config.toml
vocab_size = 5198
rope_theta = 500000.0
rope_fraction = 1.0
bias = "none"
init = "trunc"
optimizer = "adamw"
learning_rate = 0.000878
lr_head = 0.00547
schedule = "wsd"
dataset = "wikipedia_en"
MLP neurons of a small language model. Each row is named by its layer, matrix (down: output weights) and neuron, and shows model dimensions 48-111. Each number is 50 + 15 x the weight over its row's rms, rounded and kept within 0 to 99. A neuron's up and down rows have the sign that makes its largest values positive.
A block is one neuron, or neurons of one layer that tend to fire together. After each block is what it responds to, as a language model described it from the Wikipedia text at the highest values.

L5.down76:41 52 49 34 80 68 75 66 58 44 49 53 49 19 10 56 64 50 55 46 45 52 39 62 50 73 51 12 66 37 59 77 64 67 43 70 71 69 50 60 16 66 35 85 66 69 08 34 46 36 71 37 40 59 21 56 70 42 45 67 55 61 53 72
L5.down131:32 60 54 54 84 40 27 64 35 69 71 52 42 53 46 63 82 23 58 39 78 34 57 35 50 66 38 70 47 47 27 63 52 42 92 55 35 27 28 51 22 50 04 66 38 54 55 64 69 65 85 53 39 62 17 53 44 78 47 47 80 23 67 51
L5.down307:55 33 35 50 32 47 43 13 42 27 47 46 56 41 48 50 65 56 29 54 47 56 52 30 39 60 76 53 62 41 39 50 10 37 47 63 35 46 51 57 51 63 64 41 46 59 29 58 40 63 26 93 68 66 41 55 60 33 65 45 57 51 36 48
L5.down394:86 55 52 16 17 75 27 47 53 58 36 88 47 50 60 58 50 30 45 46 45 60 51 45 36 63 54 77 61 36 52 55 64 42 54 68 60 39 51 58 10 55 44 53 39 26 60 43 41 80 44 35 46 77 37 39 67 61 50 44 49 41 31 44
L5.down399:49 21 45 25 59 54 13 57 46 43 12 51 49 78 71 71 32 42 37 43 56 66 43 44 26 44 68 61 53 58 53 68 27 65 43 62 21 28 24 60 49 73 42 67 44 63 31 71 21 72 59 69 55 43 50 58 36 65 56 41 54 35 65 19
L5.down545:40 62 47 45 45 57 44 44 80 59 34 53 53 24 54 71 78 48 27 58 43 62 42 39 70 58 62 46 54 56 70 47 56 48 59 70 46 69 50 37 36 73 57 71 66 38 34 58 47 53 74 42 70 54 67 45 52 37 64 76 50 46 53 56
L5.down750:50 31 64 49 57 43 27 51 22 53 42 65 60 49 51 54 57 28 52 43 50 54 41 42 35 39 53 50 66 33 56 63 90 56 34 30 84 46 54 60 13 65 82 70 62 60 35 42 54 78 34 49 63 83 31 28 60 23 25 35 30 67 67 54
L5.down1188:57 36 67 37 47 60 45 69 46 44 58 64 66 36 63 58 33 67 70 71 60 52 67 75 32 36 50 74 50 45 45 43 12 61 50 59 54 42 72 58 55 57 47 72 66 52 44 40 53 62 46 37 36 52 54 45 19 60 40 38 08 34 41 45
Word-completing final pieces

L5.down88:35 38 47 30 33 34 66 77 55 53 36 46 61 67 54 24 62 70 70 55 49 53 33 11 69 52 42 39 41 37 73 63 19 37 58 63 65 71 54 24 32 50 31 66 79 36 69 58 55 52 56 49 56 42 37 31 65 35 45 50 54 83 57 67
L5.down504:60 56 46 60 48 46 48 46 35 50 54 79 61 76 49 37 36 25 81 38 82 63 67 28 62 86 37 44 68 42 54 65 46 44 69 55 18 41 86 31 49 79 40 50 39 42 53 63 72 48 61 44 69 42 60 31 31 52 65 65 28 33 49 78
L5.down554:32 50 44 73 57 52 81 46 49 28 64 62 14 60 37 47 38 58 64 50 47 46 46 34 49 58 50 79 51 42 51 21 51 38 80 42 51 46 56 73 48 44 52 27 33 36 54 38 55 59 31 55 71 40 55 37 36 60 75 38 47 48 45 46
L5.down555:50 37 58 27 68 61 50 43 41 51 28 45 39 51 41 57 41 64 49 57 63 54 64 65 50 60 34 62 52 44 40 85 45 57 59 73 44 70 50 70 51 62 19 59 59 53 23 53 34 56 38 45 72 32 57 44 29 24 55 49 42 25 54 35
L5.down701:36 64 29 62 41 54 35 58 46 68 48 62 63 49 44 55 47 49 55 47 40 68 48 45 45 46 61 64 59 41 54 61 37 47 71 46 52 52 40 26 37 57 53 43 57 73 54 39 56 25 51 36 09 45 47 35 47 74 37 47 65 48 26 50
L5.down729:39 62 54 36 42 51 55 42 45 48 72 62 52 67 58 77 74 51 73 54 34 48 46 81 52 54 56 57 56 39 61 46 49 46 42 45 15 42 63 50 42 38 36 43 28 28 25 53 54 48 34 57 63 49 64 52 58 59 41 44 47 64 57 56
L5.down879:43 53 52 59 43 64 43 40 46 46 61 35 47 29 42 50 39 65 54 42 46 54 43 61 29 54 64 66 29 61 45 45 56 58 34 80 37 53 53 63 53 53 39 54 43 41 39 49 48 31 80 62 45 40 84 54 63 35 62 27 55 19 34 66
L5.down1166:72 66 20 63 27 43 69 32 62 50 63 59 41 75 95 20 57 43 53 57 48 44 45 45 61 50 19 68 58 66 73 56 52 74 44 64 43 59 57 42 62 25 55 56 51 66 44 45 54 40 30 36 71 71 46 71 36 67 41 87 46 48 61 39
Mid-word and mid-number fragments

L5.down235:17 53 65 75 80 42 44 35 54 67 66 47 55 62 42 54 67 56 55 40 43 36 37 52 39 49 44 57 59 58 30 66 47 39 51 51 52 51 24 37 44 48 48 53 53 50 63 64 50 68 50 67 60 61 79 49 84 37 37 47 48 66 73 53
L5.down267:40 51 44 57 39 52 33 46 39 38 68 60 59 35 29 46 37 60 51 35 55 57 78 28 59 36 47 41 45 78 44 52 53 52 85 36 25 61 55 40 47 35 40 27 39 57 48 29 64 68 54 73 59 49 55 62 40 79 62 74 62 48 30 51
L5.down406:42 39 46 57 60 66 35 22 60 49 46 50 44 62 29 70 41 43 53 34 77 48 53 33 43 32 42 46 61 66 47 54 56 39 64 79 59 59 84 66 53 35 54 40 40 45 32 54 58 68 46 47 31 77 59 47 51 44 20 34 68 65 56 65
L5.down694:33 33 63 42 87 44 42 46 67 88 44 45 33 56 40 69 53 59 46 38 57 49 59 56 55 52 25 43 26 43 55 40 47 24 61 49 30 49 38 57 45 30 65 53 16 41 59 38 49 28 61 77 46 60 47 59 81 34 63 28 75 35 52 64
L5.down716:48 54 48 47 55 35 31 48 52 44 47 63 33 78 50 53 47 63 26 59 39 41 05 40 25 37 46 37 42 56 43 33 32 52 60 35 35 33 58 56 64 32 36 45 43 24 42 31 50 52 51 31 40 28 67 53 43 81 76 56 75 58 39 79
L5.down829:51 43 55 49 49 37 70 33 50 44 51 67 35 31 42 60 47 49 43 59 54 74 35 55 46 84 43 70 55 52 45 36 50 29 54 36 54 26 39 47 51 45 61 34 34 34 60 41 53 44 63 46 71 63 84 73 10 55 68 55 49 45 37 81
L5.down944:60 54 51 62 49 37 51 43 52 60 62 56 43 24 54 56 73 48 52 57 45 59 66 57 41 25 42 51 70 52 52 45 42 51 26 57 50 65 83 63 64 50 51 27 38 49 44 46 55 41 65 31 32 42 54 43 66 55 56 44 71 79 66 46
L5.down1035:51 65 23 57 44 42 71 41 71 43 52 58 36 50 44 40 71 62 36 21 52 32 75 47 50 51 52 35 43 63 34 02 43 38 59 37 70 42 52 54 45 42 85 12 53 28 64 48 45 23 51 73 58 39 69 59 62 46 42 63 66 54 65 59
Verb endings completing verbs

L5.down359:50 55 41 52 52 34 49 62 59 71 58 37 27 66 47 49 55 68 36 52 31 52 71 41 53 33 53 21 43 67 40 38 72 59 96 37 47 58 47 63 32 32 87 58 52 54 63 37 36 44 48 44 61 59 41 51 65 78 48 32 65 37 49 52
L5.down445:46 69 48 58 57 49 65 50 15 48 35 65 07 64 33 27 50 30 41 60 40 51 26 60 30 62 56 42 34 43 70 54 52 64 34 62 53 14 68 54 28 38 61 60 31 77 46 69 49 34 46 47 66 39 26 44 68 50 58 36 71 33 55 55
L5.down495:44 52 79 59 43 46 49 82 64 50 71 60 64 36 46 45 39 58 61 47 43 60 87 64 52 55 57 37 45 49 45 52 48 36 45 67 41 59 71 34 22 67 44 60 34 64 52 58 42 45 14 40 45 42 82 45 62 46 60 45 59 47 50 49
L5.down650:57 58 67 50 31 78 41 47 59 30 33 28 55 43 64 58 55 59 51 48 61 53 51 34 42 36 45 54 43 47 46 42 44 58 30 48 45 61 66 44 40 37 66 44 30 78 39 72 46 53 52 62 47 84 41 62 37 51 49 56 39 54 37 71
L5.down660:52 58 48 46 48 51 41 71 46 77 53 50 51 61 40 49 39 39 63 45 46 67 41 34 62 53 37 51 61 55 48 45 73 57 62 49 38 56 77 35 57 53 43 50 46 33 48 56 39 40 41 44 63 68 45 48 58 41 31 23 71 49 31 56
L5.down670:61 61 57 37 47 55 61 29 61 38 34 25 32 80 54 62 33 37 27 41 31 74 67 53 48 38 54 45 50 25 46 32 66 59 34 53 52 25 51 22 65 32 63 58 30 31 53 48 42 64 68 66 49 63 76 38 40 45 69 83 36 57 68 35
L5.down993:63 66 59 12 43 38 68 52 58 46 84 44 54 62 79 35 46 46 37 43 46 56 38 72 75 49 35 25 51 61 41 45 68 39 50 58 62 59 77 58 63 24 41 40 56 47 72 52 18 49 58 36 45 47 37 50 46 57 57 32 58 59 35 43
L5.down1073:37 30 63 73 42 42 57 73 43 32 52 74 60 50 67 73 50 92 44 43 41 49 48 44 30 42 51 50 56 62 42 20 41 59 78 51 50 48 39 50 30 21 33 14 46 29 44 46 36 70 61 63 75 52 45 33 66 46 56 62 64 48 65 37
Word piece after initial letter

L7.down395:57 20 28 33 48 68 39 38 46 39 64 54 22 65 72 33 37 40 53 56 52 39 55 55 59 47 33 70 31 47 53 41 64 37 48 51 67 56 73 47 57 71 28 45 40 48 75 34 49 62 61 59 80 80 51 60 33 70 42 54 54 63 41 61
L7.down640:31 32 64 25 32 37 60 45 60 39 33 53 72 60 67 35 45 68 33 36 64 72 39 34 73 53 49 49 52 48 43 56 38 67 37 42 58 44 57 48 16 66 55 49 42 69 38 06 34 55 42 41 43 60 50 43 52 68 52 17 57 58 47 20
L7.down670:36 68 36 48 35 65 48 47 56 46 25 44 58 54 89 60 40 43 69 41 42 78 73 28 47 29 80 40 65 64 33 51 40 60 59 46 68 59 43 30 54 46 52 47 29 51 36 66 62 48 68 62 53 37 45 43 59 53 64 37 64 65 47 05
L7.down725:67 44 19 60 52 43 63 54 60 36 59 78 42 66 55 28 58 34 48 73 51 31 56 59 39 67 46 43 46 51 46 48 58 61 48 57 54 48 29 42 57 39 09 26 33 23 49 23 33 56 42 73 52 59 57 71 30 52 70 59 82 63 34 26
Mid-word verb pieces

L6.down804:52 55 64 13 46 61 27 65 52 58 29 53 44 45 67 51 61 56 23 54 57 38 55 45 42 72 42 43 71 51 65 43 62 45 73 68 47 66 40 20 49 69 33 47 54 48 28 56 52 41 49 32 52 54 79 40 60 50 70 49 65 54 48 43
L6.down911:59 20 74 67 50 48 47 83 38 50 45 59 57 62 44 23 24 51 50 80 61 63 74 46 54 42 58 33 59 54 41 83 56 46 54 27 40 55 47 53 62 71 68 63 28 48 60 54 30 69 65 61 31 54 76 52 82 72 46 37 66 34 70 55
Place-name endings

L7.down152:33 54 55 32 83 54 58 17 32 73 15 78 39 39 45 71 78 26 53 51 51 42 28 30 54 55 22 66 48 58 39 46 71 65 73 39 51 40 42 45 39 70 37 59 67 59 50 42 58 46 38 46 12 51 37 51 42 42 21 29 51 47 22 40
L7.down207:56 48 57 60 52 46 13 49 63 42 51 63 39 48 61 39 42 54 34 31 95 57 47 31 73 66 59 57 45 54 55 59 42 47 64 52 61 46 52 56 53 29 66 46 79 72 27 54 61 59 47 71 57 62 35 45 35 47 56 42 59 28 36 85
L7.down753:53 19 38 44 66 45 42 29 71 50 39 29 54 56 52 42 59 39 56 36 46 61 65 34 46 39 57 45 34 57 58 53 29 47 29 45 66 27 77 44 47 59 39 51 47 61 41 51 48 35 70 43 62 57 29 31 43 44 30 50 60 40 45 51
L7.down950:49 54 46 48 92 80 29 58 56 40 46 54 64 65 64 30 42 64 43 39 60 50 54 47 30 36 55 77 42 47 42 57 61 48 55 55 56 48 38 44 45 43 52 46 55 59 25 75 88 49 40 60 68 66 51 52 57 26 51 62 49 21 60 62
Mid-word fragments

L7.down294:59 24 66 48 65 49 71 67 35 57 64 58 41 52 50 46 41 36 57 60 73 68 58 36 45 57 50 30 58 45 67 75 44 43 57 59 55 50 64 30 68 68 63 54 42 39 31 48 29 50 58 65 43 61 73 57 77 69 29 39 58 19 58 39
L7.down300:38 46 91 41 29 49 43 61 57 69 62 40 52 41 43 39 53 30 40 52 44 44 45 31 59 51 43 64 59 39 44 62 33 52 48 67 32 56 48 42 44 75 76 69 44 42 34 60 35 54 32 54 53 46 52 28 58 62 47 73 25 47 75 29
L7.down581:58 71 52 43 32 37 45 67 45 46 45 55 37 57 19 64 40 60 32 35 58 54 40 41 46 63 38 28 49 26 32 49 73 22 63 47 96 63 49 52 54 57 58 52 38 63 77 37 34 40 53 31 24 56 58 89 70 58 68 63 62 30 31 46
L7.down1163:45 54 53 46 37 52 31 56 28 54 67 38 29 35 50 60 76 43 52 55 49 51 58 68 52 70 49 59 20 38 50 60 42 61 59 40 57 21 38 32 44 50 53 61 40 26 40 71 33 50 70 55 46 54 40 31 65 58 42 60 26 23 68 42
Place-name word endings

L6.down972:47 49 49 33 57 56 72 50 68 60 35 15 35 39 77 56 46 26 38 38 26 62 51 56 39 48 58 73 53 35 51 44 51 47 49 44 56 39 54 63 79 32 56 56 29 56 74 42 27 48 53 39 44 61 39 44 69 37 64 40 37 36 06 40
L6.down1208:45 53 59 54 15 66 46 58 59 52 65 46 37 54 43 55 26 63 49 40 35 29 61 62 26 40 53 49 74 17 49 16 55 60 66 14 43 36 40 44 54 46 58 58 63 72 82 44 43 31 32 68 24 40 53 29 78 49 53 56 41 45 50 45
Final digits of numbers

L7.down122:18 31 67 69 49 69 42 61 72 64 57 33 69 43 46 29 30 59 35 42 54 52 51 42 30 50 64 60 44 58 51 46 42 70 36 55 44 44 31 45 64 21 50 66 65 40 52 57 33 32 41 87 30 43 36 42 53 43 48 51 35 24 69 23
L7.down565:48 74 41 40 54 60 68 61 64 49 45 38 48 47 41 44 78 60 54 30 85 45 63 51 36 41 38 46 35 55 70 49 68 40 41 46 52 59 52 45 51 50 61 67 50 66 34 54 69 13 50 32 69 67 49 29 24 59 44 25 49 45 30 49
L7.down700:49 40 27 38 57 55 45 40 38 51 26 52 76 21 32 39 39 39 40 41 48 44 37 63 51 77 99 49 34 52 54 58 59 46 55 31 48 47 36 68 56 57 64 24 55 62 45 41 69 50 42 37 39 45 75 57 49 31 62 42 44 48 52 61
L7.down883:38 51 63 36 35 73 59 46 49 99 53 51 66 63 45 31 67 68 47 50 67 52 34 71 40 34 38 50 64 34 56 54 53 56 38 13 39 55 82 65 46 36 51 25 51 54 30 82 56 38 39 85 57 58 46 67 32 14 54 40 42 46 49 23
Approximating quantity modifiers

L6.down535:52 42 36 47 46 73 35 18 36 76 73 63 59 48 48 61 58 61 39 64 44 54 40 60 47 50 59 25 68 54 62 41 65 47 51 49 28 42 53 80 56 58 13 48 52 36 67 48 47 58 22 60 59 59 22 34 23 57 42 51 56 32 41 67
L6.down920:53 36 47 29 50 64 56 52 39 68 46 73 49 55 51 74 47 40 60 65 50 47 41 67 39 57 41 44 36 82 34 62 55 74 25 35 21 31 57 49 40 71 62 52 72 59 34 37 53 40 37 79 48 47 42 40 54 88 23 57 72 57 49 64
Word-initial consonant fragments

L5.down229:35 43 55 72 57 46 39 47 73 86 56 42 69 71 49 55 59 71 49 73 29 54 77 38 36 40 42 52 27 56 52 81 62 72 44 45 51 32 52 40 58 75 50 50 45 61 74 64 48 60 40 48 35 42 49 36 92 58 62 45 73 47 63 71
L5.down275:63 82 67 44 41 52 40 53 58 20 42 33 48 43 70 33 40 35 62 47 35 53 44 56 66 47 66 44 38 56 37 73 40 49 41 27 48 52 46 72 40 46 38 50 45 53 27 49 30 55 45 35 41 48 23 69 83 55 59 26 59 31 63 65
L5.down455:33 62 53 51 69 55 32 51 27 45 25 72 77 40 38 08 41 48 43 88 60 63 71 57 60 50 66 24 50 45 50 41 54 25 58 83 53 69 03 59 42 64 81 54 47 57 55 42 74 34 52 67 56 64 64 58 67 42 52 41 36 59 14 26
L5.down557:36 59 63 41 43 51 35 46 48 55 41 32 35 46 35 48 31 52 54 38 78 80 50 40 51 46 84 46 40 58 56 28 69 45 03 54 70 76 32 43 18 82 15 58 44 25 78 23 14 17 44 32 57 67 62 47 57 57 71 49 55 73 40 19
L5.down654:62 51 39 27 36 48 18 44 46 61 31 07 53 81 60 49 56 76 55 49 53 38 37 32 70 39 57 39 62 78 66 41 07 35 67 48 40 34 52 52 58 44 63 89 78 58 61 47 37 17 46 33 81 04 39 49 50 53 49 52 65 82 44 41
L5.down927:24 58 44 46 56 37 37 67 47 48 60 70 45 40 76 57 44 27 26 58 55 34 32 57 34 27 85 38 38 69 48 64 41 50 49 83 37 44 40 54 32 51 51 39 59 29 37 41 51 51 30 64 71 48 55 17 45 61 77 33 43 60 42 49
L5.down942:49 60 39 38 19 42 36 31 31 51 31 49 74 47 24 28 49 60 55 58 36 66 28 40 78 50 23 43 21 41 68 12 51 30 50 52 53 25 52 39 64 43 65 65 61 48 45 35 39 58 39 74 24 52 33 43 51 68 64 48 27 56 69 41
L5.down1033:46 45 40 26 73 40 52 45 54 59 22 36 57 54 45 50 66 48 64 59 52 33 67 34 29 49 62 11 85 53 45 64 66 48 77 50 59 66 62 15 73 23 66 41 67 51 32 29 66 57 11 56 42 29 37 50 63 29 39 34 57 47 67 28
Competition stage nouns

L5.down98:40 50 36 50 51 67 43 27 51 61 65 48 54 28 60 39 54 20 60 52 43 54 48 67 50 67 62 48 44 71 44 55 38 73 59 76 34 50 35 46 28 50 50 36 61 62 74 34 24 63 29 14 67 54 52 57 35 43 62 46 55 39 63 64
L5.down112:22 56 36 46 52 73 67 63 61 57 72 53 43 48 69 32 51 45 42 34 57 67 57 45 23 42 63 82 72 49 39 70 60 58 71 33 41 52 52 72 37 49 52 38 54 30 48 74 57 67 57 39 33 35 42 52 52 42 55 62 44 40 59 19
L5.down132:49 51 44 71 72 34 50 24 54 83 47 40 91 66 57 30 84 74 26 34 40 41 39 47 62 67 34 34 26 58 33 27 52 64 57 36 69 50 69 54 41 47 55 38 37 55 59 46 36 30 61 60 36 43 22 37 29 47 53 43 48 40 51 49
L5.down390:32 34 55 14 00 48 65 61 41 68 53 52 61 44 71 61 85 53 54 50 62 54 74 26 38 37 63 45 63 28 72 62 61 63 41 50 44 50 33 39 65 48 99 27 25 52 65 64 65 47 37 65 28 20 35 53 58 35 71 24 44 61 34 71
L5.down481:39 56 49 55 36 46 56 80 53 50 53 68 49 57 76 59 77 52 51 51 44 34 49 32 30 40 45 68 49 36 52 47 58 27 67 58 26 44 58 30 55 57 54 64 71 62 47 40 48 63 95 48 50 67 50 55 53 35 76 60 58 37 34 43
L5.down616:48 56 25 57 54 63 61 44 55 59 35 32 39 48 60 53 55 62 44 50 72 40 39 58 62 44 35 67 79 43 44 61 91 45 36 61 39 48 46 62 63 35 41 36 65 43 62 53 54 64 55 45 62 46 22 29 56 46 45 37 53 69 36 62
L5.down925:35 48 65 44 18 60 52 56 73 35 43 51 42 21 32 65 59 42 35 38 41 33 81 56 42 48 49 79 50 80 73 90 78 19 56 28 51 74 47 51 62 46 67 26 54 65 46 46 57 53 41 53 59 39 45 44 62 42 53 46 56 39 58 38
L5.down1215:44 53 68 23 55 36 70 63 48 46 71 46 78 69 38 45 62 44 56 65 40 67 50 62 64 79 41 44 59 69 27 34 37 19 53 59 44 31 55 20 60 77 32 37 77 72 43 54 49 39 58 40 32 48 64 36 38 91 41 29 70 34 50 67
Word-stem continuation pieces

L6.down616:52 68 71 52 52 70 37 65 36 48 64 55 36 84 69 39 37 20 39 47 49 87 20 45 39 64 64 58 18 38 56 62 43 24 54 69 47 39 44 78 33 77 74 79 24 38 35 32 57 83 57 50 45 50 56 34 78 41 51 68 61 56 47 50
L6.down764:61 34 31 10 68 39 38 47 44 67 60 32 72 60 33 25 45 47 58 53 66 57 41 26 68 42 86 48 28 83 75 45 58 71 41 29 39 65 60 41 40 43 55 64 34 69 74 43 49 32 50 40 25 52 43 53 35 47 36 35 79 62 34 74
Film cast, name-start pieces

L6.down241:48 36 41 39 33 70 44 58 50 51 56 47 38 64 35 87 66 32 29 62 45 48 37 41 29 41 49 50 36 46 43 27 65 42 43 40 48 39 51 37 48 61 80 45 71 62 61 65 48 41 29 48 50 40 56 47 74 55 43 39 54 36 57 40
L6.down1159:52 39 29 48 56 54 49 61 58 57 24 21 59 42 63 33 62 42 67 35 63 55 61 46 62 48 31 67 45 49 50 51 23 59 77 73 63 61 54 45 66 55 63 37 20 45 59 76 54 56 56 59 79 39 61 37 70 45 55 52 67 28 44 55
Acquisition and award verbs

L5.down166:45 68 58 66 33 31 67 78 59 72 33 62 63 49 34 72 33 60 45 62 56 38 44 42 42 62 43 16 59 83 58 30 25 65 57 24 67 71 50 37 43 86 50 56 52 56 60 56 42 60 10 34 59 43 38 84 77 70 48 45 33 88 57 43
L5.down203:56 56 57 64 52 23 66 71 65 52 61 49 50 59 22 50 49 43 27 43 53 37 55 65 51 48 40 67 34 62 45 51 63 53 62 47 29 75 47 38 67 52 83 40 77 46 47 55 50 30 59 41 63 45 63 59 28 75 31 53 38 58 70 52
L5.down316:74 37 51 49 52 55 35 46 51 46 32 54 42 54 40 41 40 35 53 62 53 51 59 71 15 50 62 45 45 82 49 60 62 41 43 34 52 68 48 34 41 53 38 40 55 63 34 48 39 57 68 75 73 43 34 56 58 36 50 48 43 45 60 32
L5.down351:49 52 40 62 33 40 43 45 36 36 45 29 72 49 24 61 85 68 38 61 44 37 25 60 46 49 41 51 72 34 52 31 64 44 46 43 29 58 45 44 44 52 89 26 71 59 50 23 65 69 58 50 69 28 53 34 38 40 40 24 43 34 58 67
L5.down838:56 45 19 45 36 50 30 62 63 70 51 26 66 20 38 56 43 62 24 31 55 52 68 48 47 72 61 22 65 51 66 54 53 52 42 60 58 49 59 51 68 66 58 26 41 20 74 60 64 18 29 20 42 55 35 40 63 36 68 21 49 36 57 48
L5.down928:61 42 62 39 50 47 13 64 53 31 33 47 37 50 26 56 43 64 65 30 77 49 38 36 49 52 45 65 36 43 55 71 69 49 55 41 47 46 33 43 26 72 69 44 54 40 31 66 46 63 47 81 42 56 49 31 43 60 26 82 48 74 34 73
L5.down1039:56 71 40 26 60 24 53 78 59 43 53 62 00 51 66 36 50 42 34 45 60 64 34 74 35 34 37 44 26 56 65 43 48 30 53 53 44 35 73 42 18 23 57 54 64 58 52 55 53 36 78 57 46 60 55 83 65 62 52 34 52 63 37 64
L5.down1121:43 73 65 65 55 57 45 72 55 48 57 67 56 39 65 62 51 75 21 57 43 58 55 50 32 68 47 22 19 54 77 61 45 44 60 41 49 73 63 46 52 33 42 74 54 48 43 56 42 66 75 49 40 55 52 35 55 27 69 60 52 46 37 44
Zero in stats tables

L7.down141:51 78 33 56 34 55 47 32 28 38 38 48 31 88 41 75 54 61 49 70 25 55 52 78 46 53 46 63 42 75 58 55 38 45 57 37 51 47 59 51 42 54 19 31 72 47 44 37 57 71 56 49 52 52 34 37 44 57 52 53 64 76 62 55
L7.down522:62 55 66 65 33 37 45 62 40 60 64 22 49 42 66 78 61 50 48 59 68 61 46 40 60 32 37 30 36 78 46 58 36 39 11 60 59 45 58 62 34 47 64 53 27 49 43 68 63 48 46 61 76 75 51 58 49 72 70 46 77 73 39 68
L7.down767:64 43 47 55 15 71 51 54 46 39 57 27 59 38 55 54 62 49 41 50 23 50 74 48 59 65 43 78 38 74 76 20 45 67 42 33 65 46 59 59 44 48 24 52 46 20 27 84 63 63 47 46 55 49 48 45 58 60 69 48 64 76 58 71
L7.down922:69 18 41 39 59 47 34 49 56 51 47 78 46 79 54 61 60 38 74 52 61 42 62 49 25 40 46 43 65 55 68 32 55 52 28 36 39 71 60 37 14 47 44 34 35 56 72 02 69 57 64 44 58 52 60 32 47 53 74 38 69 45 60 85
Digits after thousands comma

L6.down357:60 49 35 61 49 50 72 56 64 59 66 29 58 70 58 61 42 47 43 51 28 40 62 38 47 33 27 39 46 60 53 36 56 38 43 30 48 58 69 59 74 49 65 51 41 47 39 56 49 59 43 52 28 75 40 46 55 43 48 67 37 11 33 31
L6.down798:58 66 54 52 55 31 56 42 63 38 35 42 54 81 47 46 37 48 22 69 56 22 49 47 54 44 51 78 42 28 68 62 61 89 38 42 36 77 52 30 60 23 55 48 36 51 40 61 69 36 50 38 45 41 74 61 50 45 50 50 51 29 24 60
Degree adverbs, well

L7.down109:45 31 67 51 49 55 73 53 50 78 57 31 36 44 28 52 62 73 55 36 20 55 38 47 53 70 61 46 53 55 26 59 43 45 49 58 62 52 43 60 20 49 67 55 38 41 45 36 68 80 38 60 72 49 64 58 70 51 54 34 26 32 66 55
L7.down710:52 59 54 36 50 54 37 61 52 09 56 27 87 44 59 56 37 46 36 44 55 25 63 22 47 58 57 31 58 54 27 47 20 45 60 68 38 43 31 28 55 47 66 71 37 33 48 19 50 42 33 74 43 63 38 55 35 37 54 69 46 32 58 44
L7.down962:56 59 45 33 63 50 48 32 23 60 47 31 76 06 34 70 48 48 41 69 37 58 61 43 44 80 71 39 62 57 44 71 50 80 77 26 53 40 54 61 50 23 52 69 88 52 44 34 51 75 40 53 82 52 52 53 37 46 56 39 30 52 49 31
L7.down1035:59 43 44 63 15 34 24 69 47 64 49 31 48 47 52 55 59 48 35 54 53 47 49 60 65 55 36 58 89 19 44 44 62 60 49 71 47 43 52 46 26 52 45 62 36 51 70 65 46 65 45 57 75 83 38 37 45 72 50 61 30 70 54 45
Medals and season dashes